From a checkpoint of a small transformer trained on Wikipedia: 5 heads of 64, 3447 steps.
MLP neurons of a small language model. Each row is named by its layer, matrix (up: input weights) and neuron, and shows model dimensions 0-127. Each number is 128 + 32 x the weight over its row's rms, rounded and kept within 0 to 255. Numbers have three digits each.
A block is one neuron, or neurons of one layer that tend to fire together. After each block is what it responds to, as a language model described it from the Wikipedia text at the highest values.

L6.up173:115110115046146122142143209086085152112170129198135076107121144092104132166113153179118119121120160125114164104131053184187107166122087107093184086177128174111137106056065072162120135146118090131108118071135132146146121127169122154097077193165146089158055115098104125122150085081098113183120103133176190163099159129066115085133103193114167129170174132166138118132171139124145116105082
L6.up241:163095196103098088107099135120083113128150153130118105068071139111182132136174167130172150138133130130185163137152107126111160119102125143179174087108157142091202110075191174086125072133131186205123090138149201172174186147156091111143089107114175144144159153066164095081170175113106116155168133087143064121126108152118115053138088128121148160114165148119140132150126142141093117186097
L6.up242:113082172115087125118106149114151114196101150101139129138095152098156130087214068151122128129101177091128105110179157119166147104155139124073123146105139108097134163131130114111155158067138104121151146140106126143128145143091116130113127104143099134101103184142135088175094165137114108130110122131129125111131109114108136086092128139114141175148089131096128146132118063115078133124219
L6.up444:103142138122094103131050149102148147103118102200083201091098092118136124140140102121117153159120070125158144093107104149174141165196105140124148109044119091120144078082188127158187153111157175094064105125108104137128065132109072066119137148160113182125160111092161119111153116064098157098144121113120152084125126112107070129171157162141098138120145140146136153116128091164129126127166
L6.up517:122156095105101172143105150162104177107064070187130069152142141090119122116048167146132068129174177084129185134171097151164129097158116154095113123108085155143084148129128196165150166092132186151163158102105163154128064112134113107067106114166081191117126160150121127185112109058136168103110166127176095111202147227094184087145088123122097173179084140155112091113105150150053125181119
L6.up641:144087158125106159100144139160062076177063153130110081171115160130109110139100147138141110176108139121113123144073124069156116179066147153142150160106104123139161072151157129157125110148138145122106167113123155169155125103084148169209159070157178155104141183097144092061133114117143136078101136107133123077140054141109123140187052074120085168087125199183090198089150124167116111142148
L6.up903:070104130178101141094068133080155136143151095074089111123125150098124128102142088133126119132109148150135174142142123191164127136122079104153161097131140106099106152123151135117167142128148140108100135057159101144087192083163132150155083099144121153121100177127181136161166139107139157098101176147093182152128164143142129087109169116084065136101091118155130116132130110129106159144117
L6.up1175:088104148180132166120060138073139166163080137143122142087069110147122122132164104207208113125071119125150086116128101129134158083143143141116100134105155153159167183100156189069146135096126155158147070080129079155200084200144112072064105128174125110123107179130205071132123109129090152115178126132118132130109129125092093064089115127105150134181069131106119122120126121183106142128156
Responds to: First word piece of a proper name, usually a surname already mentioned, at sentence or section start or after table pipes, e.g. Fe(hn), Ke(eble), Pres(ley).

L6.up17:144105128074130062109140112150134141156035154161162177134120145152159175134173125084183132081100171166105156134152082132049157149141145101160151104092153136088078153116166155185164098176171138131117145148128154064146146167136146146112110160162121116102149200082103152149189171163078102173199172176112093097144066129179122106142130090133139170065136154099125163114094163139141125126170
L6.up143:098129092128070137136083099126124117115127109157093164119115115111161126103255178099110170131167141128107162123111128089157165125109145100129082123180088118134132103155055095100137167142143070124166125171218131148115111153161137127114124140113215082127191128139067150100218120199094116107142177115139155144154147177132142121119127132134145078142165146143097127194142143110170137112148
L6.up415:145118176144164160100158164115141122132125152121118071108108103104134200139162090088146126173122139133135136132119090143083097096088115152111126091101159136165182100130115158097112123121155158122145107134112113155122142161146074138173105072123130157158152145114150110172118181095117130114101158156089099136086127151108086126104091106120154147092121115138076097131106158140176101089165
L6.up519:172140161153107164159103067138191067144178176101095157163133119095127111126120133116139111126164121078185093069123132115173152147171145106116082095081163148159115117122111115217163101051099086086129139086154044108119101127098126144067178099002148078135102149111090138100092146152129081166149138141171083138119110168115149159092143098143092148127125115082070141203072085130116149153127
L6.up668:113107117115116142089080128155100117171100117140122103110111100138159108187142176156098181131140135152152099085112100192088071100095110111092113124153069123157116117123122140095113154119126180152111162171127129116146120117139145155157155119101161136101126117084140131152141103133132149093145155134107096127180154106102110159160114106125106121052134130095170068164103131147177138171111
L6.up825:119116124108198120083152101210128133068116109123111153077148144132100122096156155133110084148052137117082130112142091100077120178102132106087087198101128158121113143130136068151135186135134115142139134094114084116138099090144168116143113094151155160181131113041126101123147106130147144109189137099140123187104081171119148146074113145095132084046124132147101118101102092104153113184111
L6.up1116:173129144136123134137079123065200051124104091175140153150104151142094156118153137082140159174125077116104130158116143127156117169142174104124092094124098127087149139130151105062136107057094153132153080145106097170137128134142142113158094110184163191221153149164131121061134118163159149199207140136156125158153103138125145174143180151137120089120151137093156139176135120155097133098089
L6.up1214:122116118147093143101146166162138081060134113083107143190149093152189177093183114144070129183119075135147150108102064153127146130081177147138120101126107149132136083058149154130103115116122151071103173148133135150081124127107172126170098192132154117157158168087091109136159093175130118137173134151135079123103079139090151173178076047113106145176162157089073134146076131201093179107151
Responds to: Fires on the apostrophe right after a noun or name, mostly the possessive 's, as in team's, Finland's, album's, plus contractions like it's, I'm.

L2.up394:136105135070080101138125092101121199131125082103168110139107105166133067144079139127123114134161116113144157155130143138123121130121160095135119133089114124146043134086147112135120134105135181107138125111175153116129093145124122162143141147122165179131113173182122114106168086046137145118138126120181143150051132164122106164164107149094134133097051158136123082111164116096118164152101
L2.up1268:158101140075172149117126123102056152142107143158127106081105165163153164104162099111135157156153120126109099123170110076080142095123196136123131134111115122118117138173132101168119151141135165119109105065071100165183096196108166135071138146056089154138154128141110153157138104095124123108135123169105123105117141165115127108133123118171144141118106203158164122063143139173144108139090
Responds to: Mainly the preposition on, introducing a date, place or medium, as in died on 6 April, on YouTube, on the outskirts; also digits in score or track-time tables (3–1, 3:30).

L8.up53:170118110111143083129146109071143080093095119157143134137125142121109106149117083117096132117164105121051119090148132114113163210171133109086146102112174081116189176135101143131053100085124154146102106108158125174145105097118153156111089141110171131159144105161129113146106115155164127085189114066136112139121178144115121124144113082116092121118077105180190152127091125148133159083090
L8.up95:152101147081105121154150089088125095100126104144202136091121154205122184138147135143149070101159137196142166171098103126152108138146125164160098046110171074142166165129130073113126170136121097118153110146195134163137104158126089137168074096115156109162149120131164080172137164141147111056174169090115125150133133114118135135122111192151175068111096147129091117124065111161164124116136
L8.up557:150073132189111124087167145142102109147136149099140107125162172127130110140158207081103163141177135074101097111118131155104112119122106101190138148122116126173164189121117141142144106093112123132094064131121095155159196176124099135178090126177160141162148176103099075164141128070161133192076115114179093152125115120111158124128057157094127157124202122111124144156156115110131160174101
L8.up1154:121089138093236090085095152118145140085146152127129176106096153094199160113154114119142107123155092175076073142145077116099117120129149128153201086115032125108099153122167152126170109128087072124135191109142147130119052163139144079150131160134108183098131136125110121133124112116121145108143116055159147096180103127088134129155099097130136112165131158181096065101193102114121103148147
Responds to: Punctuation that closes a paragraph, list item or table cell, mostly a final period before a blank line, plus possessive apostrophes and closing parentheses or pipes.

L2.up539:175141155133163135155093093156100094138088131170160109036105156095129086141122161037077149175075100137115115101144118127149163174103094044035148097096115114125114113149130163144118146149130098121090081124117108125104149126155092188083144146154052138151074152113147104104164165165098163165128079149199173170126130169123084161143138084116089081070130091100180110151118129082128154101156
L2.up694:123143154147160194124077186101105141128050162091072134102084148097156112127134074139112119134122140165152206102164107145111154104193091115105107128107101135078094127143093136166160142120131141147096118176089118139104093109116114106124195145098146094161084133100136122033178143120080086115113128078165110187174165158167162143121113122154077112163054149121097116098106156100187140114076
Responds to: Function words that introduce a name, role or description still to come, especially as, called and was, as in known as, later called, or what was.

L2.up239:163111174093106073106117103123140041133102112134120117087148177168121112121123165106101078129120144178102084128129082093172106127119229128143149110129115107112217135089176194141107156149135088115149168085122185167107176118140130127177126151093137154126104156167151128093163114136111142094194178147181120186120113099127119105082117069106138161089079168130145158160124093150096176066097
L2.up252:117077154132111152161120133108054063070163077100117109133155161097116143170102127089139174096087130099141019138179157097171108196148146152133115102121104116101159161118180077166177138135126101103125170125076127094168073138202124099143114186086142148069156103151149081150094121134165155113090154117140133076131076135160147125138112165123108176126107113104189136112148086132140164105131
Responds to: Separator tokens like |, –, :, ; between fields in Wikipedia tables and lists, usually right after a title or name cell, e.g. filmography, locomotive and sports rosters.

L8.up224:151093106185141108160132163120093123079144156176159126103138124174128175102119115124115130057064088116053087173147114110137132178119087115134109109128174116104131199151115126204114133092143091141179131072083127131114110115093167141130112157161151087131039138121104149120165138121156100133108084181162201072156101165105109151065158046188157153125106139128103122107166136140130103088178
L8.up280:124135114153192048147118150156120127086108148171105152059058097129165161117182154063144130146052113112147097089122125141079097152189129108092158138144111071138122126128142140110116086059107129131112121107159097102180115113167161120110184066164115155075039109146101124154148133161188145090145171120127158161074089143126138157178102147121087172107094130168154162113128094180137139114159
L8.up395:103109107107119111119148130022139128115176109162023113120125098127196176102120172116091145093138123100117133083135116137092152096081103124112151078112135064111088122176157175108148125100153116169153098143146125146140146138125163133125109138124128112142093150127095113154111099095054137114176084164190104082179137183152106214103047127109100146127110109102063150069147092196180119093116
L8.up1119:089080160079111124144114179180069153142100100145080136111098109130115184085181149143148137112114141164081094148150128123071193134162124087179155164056142134142100080142133170170101093115186092116167095157098116134163135163094112073147153159128136150057129125171146110073134120128113141164126119120138173076124125091126099130086114055094095140097113157147137088139094137171137116119177
Responds to: Ordinal suffixes and ordinal or partitive words that begin a quantified noun phrase, such as 19th century, the first time, part of, each of.

L8.up80:191056132123102113140138126158087098152096195150143102185103148143163129186092152099144140137113144099111117139065149126111129181083101148076162112105092220105165084143181121129133132103066142136162141127152130192171096128133129132136202137142164178104095124111161065092096052058166137073073153106130126073109112127119120126146127070150116182104156116145120153144120109175149107128151
L8.up85:161162158176173158121062115107121102112100155092102178111181098149124121114095122101081157137096084138102081092156153122158215142120104173045138123192157120138169078151118148124174123063093145154161189064139133169089141043143170156124198117127185067058113095067165101137153137155167147103107102173142098131134146122096095099150139124109132186107167147132114156154104095141122095139139
L8.up168:056093196143117122166024093136163125117132066078104082146163145162132079109083160161124144127150105103149169097095151153122148162076110109122112163076132174154064091111068071180121133176139175097131108141126039153095109073130074165141146110155148147097115107106107111119118111098126146097097106125198109134081179142109163091149130122082120149105133197133110155152113087128103106094170
L8.up1203:056116123126128128177100147126146157101091105151112122097165140164137121165102107104179176125172058127121113155109154114153134121113059184105122093128090174122099136144112122166124184104121138101136098119131094121156143058146122134110124064145131105110133170086108138136162171102135152069125161158199088072073133173136122128151092117171148135116153126136136156135119084104105146143125
Responds to: Separators and lead-in words just before a person's name, in tables, lists, and prose: |, commas, dashes, "and", "critic", country codes like AUS.

L6.up335:147147128134092154066104140172119147111073092132168178101157205136111104029146081155155141106114126115147113095108122153092082137076110131148108146037169138102124172118120120146193135072112118072138125134068172100128082163171121121124105178168127096171151196189131140126162030119130164119229145076180134148116158108142191130113134079130121089120128137140102098125168172098175089161136
L6.up536:128108035183117105118119145086135137156143114140092065165157104180148106000108137124102087092146120138113127135104119124134073103099138094125143066132148073110170140213111146132103119093134117109090110117115129106127112116187149132146121149101146108169076129104074140102144168142099172117100168130138127126118071133135073150112107149102130158148152151200168132123234144112116106141065
L6.up596:125083141096077107146117111124075138115096125117115182121143189104100169166122147144080176112149102183142131131175010099137070231129139099142116116146132161153152155155120115139150151142140152169164176199106173104161157137109195165115114183120144159108105139086128128128145095129148136141204132073141129145142159159080113134127168134141144080132097099174123117115138078109150148144127
L6.up633:148110144212092144105165115103100123084092117118164173174098125120151117106171169102114083106099099065154133134177146137133131207164098078149132076140102096097141150101159086134107208145114118088142121106077112148141096146131089092172082134114131144162157068153048109114133135115167101146129111070117132103111151132126100119082113120127117104130124093162091149113170191128146168059127
L6.up646:143133184148096089145159108104116119106088107135141120117097139050089141120125124122104132097136130090043159089135111114133114142132142134166156079095167137106170187141173180219134120131092146127138107066127174128152043110185102155155128093181120096161131129106105172160130148020101126195145163147136154096113166151129094112143167087123090130142073187171140132147165126191107126084110
L6.up923:113111165082147134104150175113145119164100129135102134103133151142162132178078130073120129123112039175145161123177153189136132106104147123128103165118154059188107119129152152177118138096148145090125147175158151058124140133163104135126112143097101107095143138153152165141138144086138125154116136121182145208075103106118173079081149125162195117097157107093112145100150138135197083092111
L6.up954:131100175116140117104150194159093156148167159110166193085155091119119150108131082118138113143142094101114152113095102155146111118150114155119139162141154145117160118170118097213112150118120193151080118118145131096135106135162166132127124132171103193119173111158140125133202151132074141141136130177176058132156138110110149081156126105126120148127146157071128069080165158167176133117111
L6.up1243:162128143146096150135141107049122100141120118186114086137103176091133160158043200101114120139103103128087104172178108123126137132146071132100214099087137116100128162133171165163171110097153096112121167096091182149117135094132078094131130154139148132105134149096142129136150173174120179150157111068125120141130120135097146142120098145139064090161116121095086110148126152111137197084084
Responds to: The preposition "on" (sometimes in, of, over) right before a date or noun phrase, mainly event dates: "on 22 August 2015", "On 14 January".

L6.up13:151158109143063099131177164135163084180183129117172096129080140139157166147145133144143158160148177144143157200137124087100060122130164166151124156116140159142115148167210155098080164109208125114140161124097152101093109155095172122108096137104103134155129135136135063098132163128169137136108115131150144168154175106130148223103152169082109109098128141118142145113113065179121126172102
L6.up41:075178127133174075173118143149210133147127198109160094144145164162097128138178126130186092180159171130157158126153160109106104112067076066105098109063098147156047133130110119108069108091194080060174122161108107109123109133097150073118105138105162153132155089157101126079092128090133086135100150117102096145168124155081174166173177171115165114122102151149155096122172148159080123105100
L6.up222:106118176108081112179090111150144122132125086157163117142108140130161184146099145195160105074176145147085146094117128118042078091084140156149141107154096147110142120158139104141109121154122135100110145116145146156095166085098182127114126099164142168145136104137101087103126149130114096157110122112115144190107121180066211100109137136109116083147126167131117104137099100110091115106147
L6.up626:086149092168119093109101131163101134139162082162133133081044123185139140149100093126109089195107086159118131077131102145111084134105098181147087126106161144126112095136111113125058127125186130139096092124157080121082162151137154121151078161109186152127110089104208177143166180173117148147095158121138157144128116145139137145145100063144121163148148158113117173146118094081102099090169
L6.up627:196155143094119094147122160120123121182186125137073116057147157112108190155116085144099082146065095157133192141159087117139145133147127123119113107177106143167091111141143180150064088140167176177162110114191147163165134119049128141121141173085133084183107122127113139193138115112138141172079137112142135182083099137122131129152111120118096100138122123096168095148110130157149136180162
L6.up773:135161068128104129112086119197143104150136154206109132119149152118105161066136103118104142174138078136109151107125180107208156198138185157117065128097117170112148109096083081150075179120130089132106102130141101164115130092127226130110155076157120100096144164136144095150104124127125061109124100217117121129107114100124151112188179171086151148124137169122167128179149148160133146168149
L6.up797:126080146100112109094111132133125161155181077152180109107137130174162054130149130119052114103105113136108152115106101066186124134114088104101168158194127166120131144106085150160096105150075143103174170130165189141149215131086145087128056178092099130136125140154117113145177178106094116163147129104141091109170150070071158167115135075171083102137110154139129082079152103102111110083158
L6.up1167:079137159115119124148104137066114154092104096136159071072145150109103076076183145117164148175114171147105118133098084125150092115128107189148186062122075134119185129162089171152121160141093110121194132187157157157136157175170105142132093119035121082155174179192107084147096142115145062156099171139169138099108110124126119096097128098134108119178133107195127158148159071100138137144096
Responds to: Numerals and quantity words opening a plural noun phrase, often after "one of" or "into", such as three, several, other, many, only.

L6.up146:131082123107174127089118166075146127105163102102128079149141098117169110135123143136138061181206177125117051128104129131156150103132114170167210096197107118114181100118143183127143112133094192115133136144117117160069117106161163145172099081103177231147101155098056115072135101148111136082161144116102084082138121135099109111135161118121093128083106185152158063159115108143107067109201
L6.up441:173113183066189163160108126149107058139149110166121104103157135110170078089107120141105133129135119117176120141203080143113082084140134111143163136144089152102182084137086167156087047207143149114135150143099115147119117115140162110160096175147130071068119086062156177108155148150066151073122132150156117173156101095102131100178167084142081117132052115100196121162138131068181136082141
L6.up778:088120162180083101191118144167056125092119105127146134088123156099113138099144125141119161149165158138158165101171134159124124168099117121103098144128181105140100124136103146187195179109136126117162155159195152149049106099183136108169110076153134106058102110105071145156143145160139119051110116157142132135164122123083112064177123149053117177212088147122104132169182112137120143174172
L6.up785:148175111123126191157141193077148142084139101077102124142114156099101107114110088108146122184080171065118148121116147070119130145174087140139101122181106149154142114170087119176094173119136141090092109105097139095108115182167112146184155127132211117128076187144116155159082097149164103111121145099171059125153127112115071099191058165136181113128111188134122147121100110163135174048119
L6.up794:105167070142102105150023138110151132116100126105122090139111110090168121157122109138143152072164138128156171158108133132137118122096110118189132100109102117137131156158101088155082109188177131130113150153133063208123098122143108135161132148120145140135123148122090068117082117149146185089060166136126115165101069145152122160167164086105073121150040181068113126113148124131065144099151
L6.up1081:062170129096126155166005132113153142115109126056107126098161133143144062185117098145084173132166176084134152123088134131088137138089117112150126111167117153117123145152100102152124153149135172066139110144121055154128136115137081153131113146126086154096118113124105153172083126118164189077114150140164069145063131140104120099187084052094132131124139179074161187157130042119066122129134
L6.up1193:120110168120123138117139083124224092135097064126135118127129127091123135095106142117143143113145084116105108125107171132167115123107129113133145150123110193126123153138041124131140081161102142175164125150089178165152115085101157176182127101065150139117146141116160084141124128170101118130144142079178115116158075085126158114169116127092114160135085222123171097132101025110169200154163
L6.up1228:171142161129153142094091145200130097100119134084109136142192134149176151157138131125102185086184074108111134154086189133143156183122131109112152166116106143104127106180130130119095098191127100158111144160129098090157163182191133158182128126113152178128086129097048144132096059115175166128113104078141127136051118120146125105098103088141117125096075192128133110134140109085079158064110
Responds to: Token just before a person's surname: first names (James, Paul, Mark) or commas and pipes in scorer lists and sports tables.

L8.up592:105163156160183124133126151130158103083064072116173170169150158066141094144080125112105104115136092134091122096180075134146123136119120101102151123112145118102119137127182126118152143174135206141198146094150145108153138118123094110144121141113125145153061158141158097086192110075072163143096168096134102103150157151128128163069171108087203146106101128148119123163178123138182145194144
L8.up702:123189102093154146046114140115112145123174151130187142167088132079105116115104170179108081099043120120127113108180200110126133115068105056153102108128157131093139101102147100169165145193116096083173108136119102082082108148174107136165123161135136139142112143163079136145148140168139104124135167124153077086144204108114141187126058102114158093120183095152147123127135147139153157138139
L8.up750:134078138142152087101078118127178158131137098132151160098134105154171129165081137114169150084091131118117148148160132088103113149086163113100127132073088120109142140143143160171167146133095162081178162147140158083156144174179124167110142133089140134175158131201120093065178063136075174098159101145189133087182153109126080172112123125127144081165166083125096079169100104173096180097167
L8.up1026:130148157181151113102170150168130083149130142118147114120163141147092130142097098138112173098138099073124144095176122109083167167116157153143127177106125170103108148095061120058140086162068087099129110149117155138123129149123091164132129185117169164058045107124115119135162110109106141062149147097129099132137134123110162135134129166112079135086147164146080103124164076166181161116107
Responds to: Mostly "On"/"on" and separators such as "|", "–", ":" placed right before a date or month, as in "On June 19, 1918", "on 26 August", "1920 – 15 October"; occasionally mid-word fragments.

L8.up36:094159088156130121113124145175114111155124130129129214114085090130132118149145152090123167174105169167142165138133049137093189131137097113152114121142180185157122094127136116133148144113152065146139171118102115063181134147122121119128134096049150075132130085102104124142120130159121123139135146111072168132153147092134160148140125141175118125170151186119172140155119099136175141113171
L8.up130:078118148116113146084105136096180078129111122160181165123136129094159175132119173138131127135123139079136172159117157127127123116116173191068146126156078152093071113168144130156136115168134104131070172102079087100125086123107052081202141103120192183078108153099164100170086164110135113126159058162056112158128115115141141131104172161123076153114122089100197112125101152147176120135136
L8.up334:120174112134116105140154096086088081174097149077146190132050107075155124083100076135059155162093188119120153123155059215145131157141127140096125083087160185125095157135069095134121099139135154100070185094137131083106108137159141115172134121106100130179155151112134123166131096158140114088098166140096177158149151147094161108089152058136089157164120114067096113104104116144165143140171
L8.up392:139105175097092085118088160163108130123131171132157122167086188148129139127152195185114174144108150068123192162138102100117087089074133112160171157179180165102073107102085077140153078115100104105073117117105142090118088133167067128145157109207127134096154147080098116120111186121116139086164133123108123193134155155161104104118167126076081151120097156118120165162132082162177149103158
Responds to: Opening word pieces of verbs (sometimes adjectives) split before an inflectional suffix, such as withdre|w, sle|eps, consum|ed, increas|ing, perform|ed.

L8.up505:125197176151141117122044131169097117101140112102155070113147190153147093137079087102123136104093132177136146126119181113122094153109095144211112067159122209130088134166157112160155127167125175148138116119126145133137105136102162102098157132140127116103165084090189164084080080096114162071114154068119111060098136145104174138128080093165071116196162175165156112155130138143099046117149
L8.up612:125187086121103127101024122136160139084113111118123107099126128127151129034114128117143128157137172097132097124148111163084188154094119124065102144179140172144141190138081116138086151119122085115179132121120100110193133079109131098164084141153129134139133141129139117138127170126168152138169154163126094135060173164138148110170146064092124130068130151149142141161104098102124084110114
L8.up812:099138103141132120118126164121131107160193131101121128213148144124124112133152076163118191087152107139159168140109145200115147187106145131118053116138133150121119094156111120121161089144163199096115108189128079143114132124153080158135107126104134132150111155101096095074071167146133170160142103169089099184071109156136170115155099080132111112153097092076161137110097095118080113102151
L8.up1084:129227126147149101131030148075135086159091127121079130105094151123194081207068126144115132114124132138133163086146113115092149145138120136156132091093123108076069160190103148202141148144109180127146085105080102106165120181109165127145127202122104148100093158134142127097137149175104151148117156100117109138107128128122177185112107085126125116134057100122156130120146105147136092149118
Responds to: Tokens just before a person's surname: job titles (scholar, critic, Colonel), first names or pieces (Jean-Philippe, Ni-all), and dates or separators in lists.

L2.up775:176117132156080162120162129103143097107158184150149090121161152138157120134143137105177147081129190115188160158127102122073157186125099177148148052080151085123132108086177106138192177086088165124139119085146111090187103147085140198153121122139125129081108140133097142155147099083128145111112154238124127105120151161131143187175164134125134102085102100108174110135119140151147130104130
L2.up943:175090136110128154139131114082148102108125112176117107077161180145119126125135132096086169182139109152191137177144129122109130152102150090083143113111143053123149067160207103080109184119085145127074119141118109122172082095133112172107135151142101087120194153071151157143119093143089083114079150170176169124170155185199163166144185134098090117160133125140159142053085101163138171144139
Responds to: First piece of a longer English word split into subword tokens, such as en in enroll, mon in monastic, per in permits.

L6.up60:172160167194148138129065131152142151161131114144109098071165050165115099193134088130103092081105127157137157132094088139113133115159146134124124166109081116142108162145082140136097072114145152109126169115130110110065182103109108099170110149120081116170157120122125149093133148171101183162113101107135151182158074136091167191112126111165147133126109118104148075164136150092107115125123
L6.up226:119187177163126149132069145033125146143124134114155111178118116122103160172189172121120119090144214139106124121075112147096115168135110174130092172105135151091191118160126144038133089110132137130121119144112077154158104117179113165143118114136110134163184171140117079106135132154115200143147064105113126138125147115113129110146101090136192103073095082113102113164160104092135116126138
L6.up256:119120093167148086127142104131092088176136131099181112107134116122101137197129131116162134129160086113086143141048082181143143118209122147131116034146082129116151144125059145135120132113138135144111110137134086127123129128136138116184064112152099137113161094112186126102170071094121217103074124141172186121087125122099068158159166135107155145144112187104140142117101093114190131092138
L6.up293:148094179117173115163117106116191086112066123112104124083142121117104195121178127127073109078127078139191136137071116167128145154107135110119106100125173099099123111160139185124115145128129160149103145103183116133127139094140140162121114156109149120125092151135082121099158156129102149072176068076057146240120147169065139104162096147159105161125107127129122121113132092111161156110123
L6.up361:155159138113122084190083098071166099108134169128114079090121135031095105165116136090182099103158119126090126111102145094118102153164123148063126074118121169111179085137121082204110079131123161129111165162116139102121146130106139106053130173095173091162118127142171089118111115126110184088144126102154126131154145118137179159060135083118092120046174117126103150084114146083125097117085
L6.up406:186167133146116155150171098115125095209163106086082110114071113104132124157133132137066169064142116130093143108075145183149136142115063130136141109111098132157108196112118138146128160112153142132084154086178063073156179138128134075114197174131139103120117116111174111123175129191095133131161148121095138156103064165173148144117123117198105143123086134143129084065168168138162163037134
L6.up480:122175138145138132162124191134142086077145192158085093093112142125139145109121053121062157134197122146139152122159056122137165144103175136031160100077162140117075156101147111171083049142156172147153107129132126057117102111135153103173103202107167142131119098110149148118137145150113102149130106082190116136139127144073088106149128135151127093154048122077175123106177134082131161149122
L6.up1124:152182091129104125165071165117148092079138129080136134104134105074096073138124071087087108066113153177157159085168173142143133132147157153140124116093127138123121104130143125112170084168107148137094130059153094108158194107091187114089089063095091125175179176167113139125111068144113115131138100115204155124131169136137114123141126052130176180095098137064150165150172180095106077163154
Responds to: Words that come right before a name or title is stated, such as called, named, title, known as, formerly, and introductory commas or colons.

L2.up742:126089099190115147095154120155137120086116150069159107149180199161095073096211115071137138106155056109143111197137121149151123067158125169114071186157136108140085150177073148114107149119109090160096135160158091132138120166147139148145147158160116152148087086118062114152147163092128150129111121122126158189070128117144157134118147135125100174126134102118173093131104133118151102101142
L2.up970:130116161156125128152158153156096142116115180130141114160075120120146091076097164059152132121104126101126132137140154158096073092168156084116115178212127154126125151115134129171116144094118047094116084119176122122146143141131155121082113136145151159120134093172133136115153148140102098124121133071142096136093125109192078142114161109089155107084109074093088126134054161132106164111116
Responds to: The apostrophe of a possessive 's after names or nouns, as in Mendelssohn's, Women's, COMELEC's; weakly, hyphens and mid-word pieces of long names.

L6.up126:069162103100073137107107147130118130156091094072133134142095149132138155102139084120123166134171201134131146106123097116149147128121128112161143134138190134090084088151129108166163150112130137148069201114143090097081132101143092180130059073104079123175123118043170163072152138176168127098161105179132107169100151141146147122115152119148119155107205158148118136105201128156125145098097
L6.up337:128101155133134128156105169130134111120111148130154156174127126172129165137196145141150122157092182140207124149126156061113161141140128118098122086113188095093147150099109071096054116081150137083126120080113180093103110134119098157149119057138144149198152146106142116120138168127114115145128126122139152153174099174124107106113148150140148079141143115109089089090081139146190179065120
L6.up348:107109142136118138094086188112096085102140095107116101104131135129174111138076160111132101156100162174168187088153092127092083182142159166159165148099117124116154093129182103141146107113136182137163083058118030079149115176122168143191103101103111097160126103037110145179146136088154114117140176157101102102137142142125158126109144096093086113166099133159147118134140122137152184131141
L6.up373:113180102148158102151103142099116122073151129144191122120136169136117175137093173097165148122068106069128156088050155090119053141112107133064085131127121123087101110104172125105159121107172170099119124126141166110087122135121117181116121045111134136124104146138119110078114122158102181090142117174140125047140096181107140148147128146179185066185131147102106136119151155161099083151117
L6.up730:233136113102174147101116147139108054135154198100154085049132118106092106163100123124068111125163088177154113118153091153161118148143113113139147137149168114122140052198139130116095116110103192155158158135122139028141118131098080122205129146115202008129133133107159119156164078092130099128104123130162106145155130098091120121122087173147095040160147126156141126096161108127162105145127
L6.up734:175090059077210156157125199153073158097088163125170184114147146114096119162138119186137145110125156171097135175119153159117143143156141127187181104107040104163188101150123136126186107028076159158171137088078170147197148177149138134097133116127078159168090123055130151181129096142133132129113116145168083124151084136144133137132060125109202091162112121162110109122131155121192178180139
L6.up881:144067125109089157098115150078128087135169123133108113062129112130099213108092152101192099111061132153122170123141114115121121170138078089134095142169139115098137090093144122142086158108104162132184148118158102102161111177178127142131109080175155154148120087092102076147135149110088169129159124192124143208196126106079143082145133144100146121164139155109191159134091065157182139079161
L6.up1194:122074159143097167139088149070131138090198107083141115148123117141153102180100158158132127176145101126119147169125149046115125168109201130081084137100208108168094117094137085150142164187089164124102154132138130166123154105093154136088092072231142128141103185132109110113125091176102104133149166193099107127145177134054154112099182144180105114082120079124139106105123070154169138182128
Responds to: First sub-word piece of a verb right after its subject, auxiliary or "to", e.g. imm(ortalized), bl(ossomed), emb(arked); also "loan" in football club headings and tables.

L2.up850:114217149097147150148164052090107065096135108155135091185153122133149097091139118114080083157115093131114168120123111125105094155094123190123147155086123141101097124222104200142159084102154120132177124127116157141132123132147180106122108143118103143124094132149170145066133077124137172141146129084107179122113113121113113120143083161086118134165192106175155170108144067127125075153119
L2.up1002:116128161127041072079038123164116100102127104132167143117127126113144090116088139137084095139105068112147129131122135120143172162107104117127136125194160167087108126130114162096116194152120091138210063132111081159103117120118090114118115131159157137108146118097169139120148159135118120216087146191120151202110153128156140118161120131067114170115133099161066139120108126152083064228150
Responds to: Quantity or determiner words such as two, several, certain, various, few, other opening a noun phrase, often after a preposition like in, of or over, plus sentence-linking as.

L8.up7:163148048076134177108102122115125096114157109103136121140115144085102128103141130063106163126115115067149145164150069086133215088151060095088098160106070136159153104124145095130176096095129157119149137086168159140178110149187106138108120132112122169073120123117106146098092138119125097127117176151077150116104091105127158194119094097075156164115169137144210097139119090103168137110135
L8.up77:173115104051108125105079132157141151103071130136136093124112089184097104121116131119148103228169109114123134159141092180150079100104076098165189172117131141120107072159156139101178100140127087124158097177080072153129088138154116131119136100137056128106143147147082122127108080155168121151112113185155150154138186168125133160123085163123128083145134175132087145135121123106167148108146
L8.up192:133126201146143125162077116113171120049155084108154140132143108135111087161046109101166155138153125097127134206176106126145133120113113143108072140125121167190111122118159081168159071118132127099080139126144118162155146077156124192123103122144074148087120146113118127098147141129145154117150192112143093185112145074111152175173156118152086087104165168106057115179112116172094142083138
L8.up621:134182136113111175135141159059134121098073170111147100192102091203090126132115174138150140122129107099118126111096124133142094098057144100079106106111157127104126137166187066120125121098108151160126111130147152217165128190169120128178131181131071135137088151122145152074080089052117129063097158165094173160173177116148115144134089155048113119098111174102082086184126088124128103113119
Responds to: First word-piece of a personal given name, often after a comma, pipe or "by" in cast lists and results tables, e.g. Sv(en), Dr(ishya), Rav(i).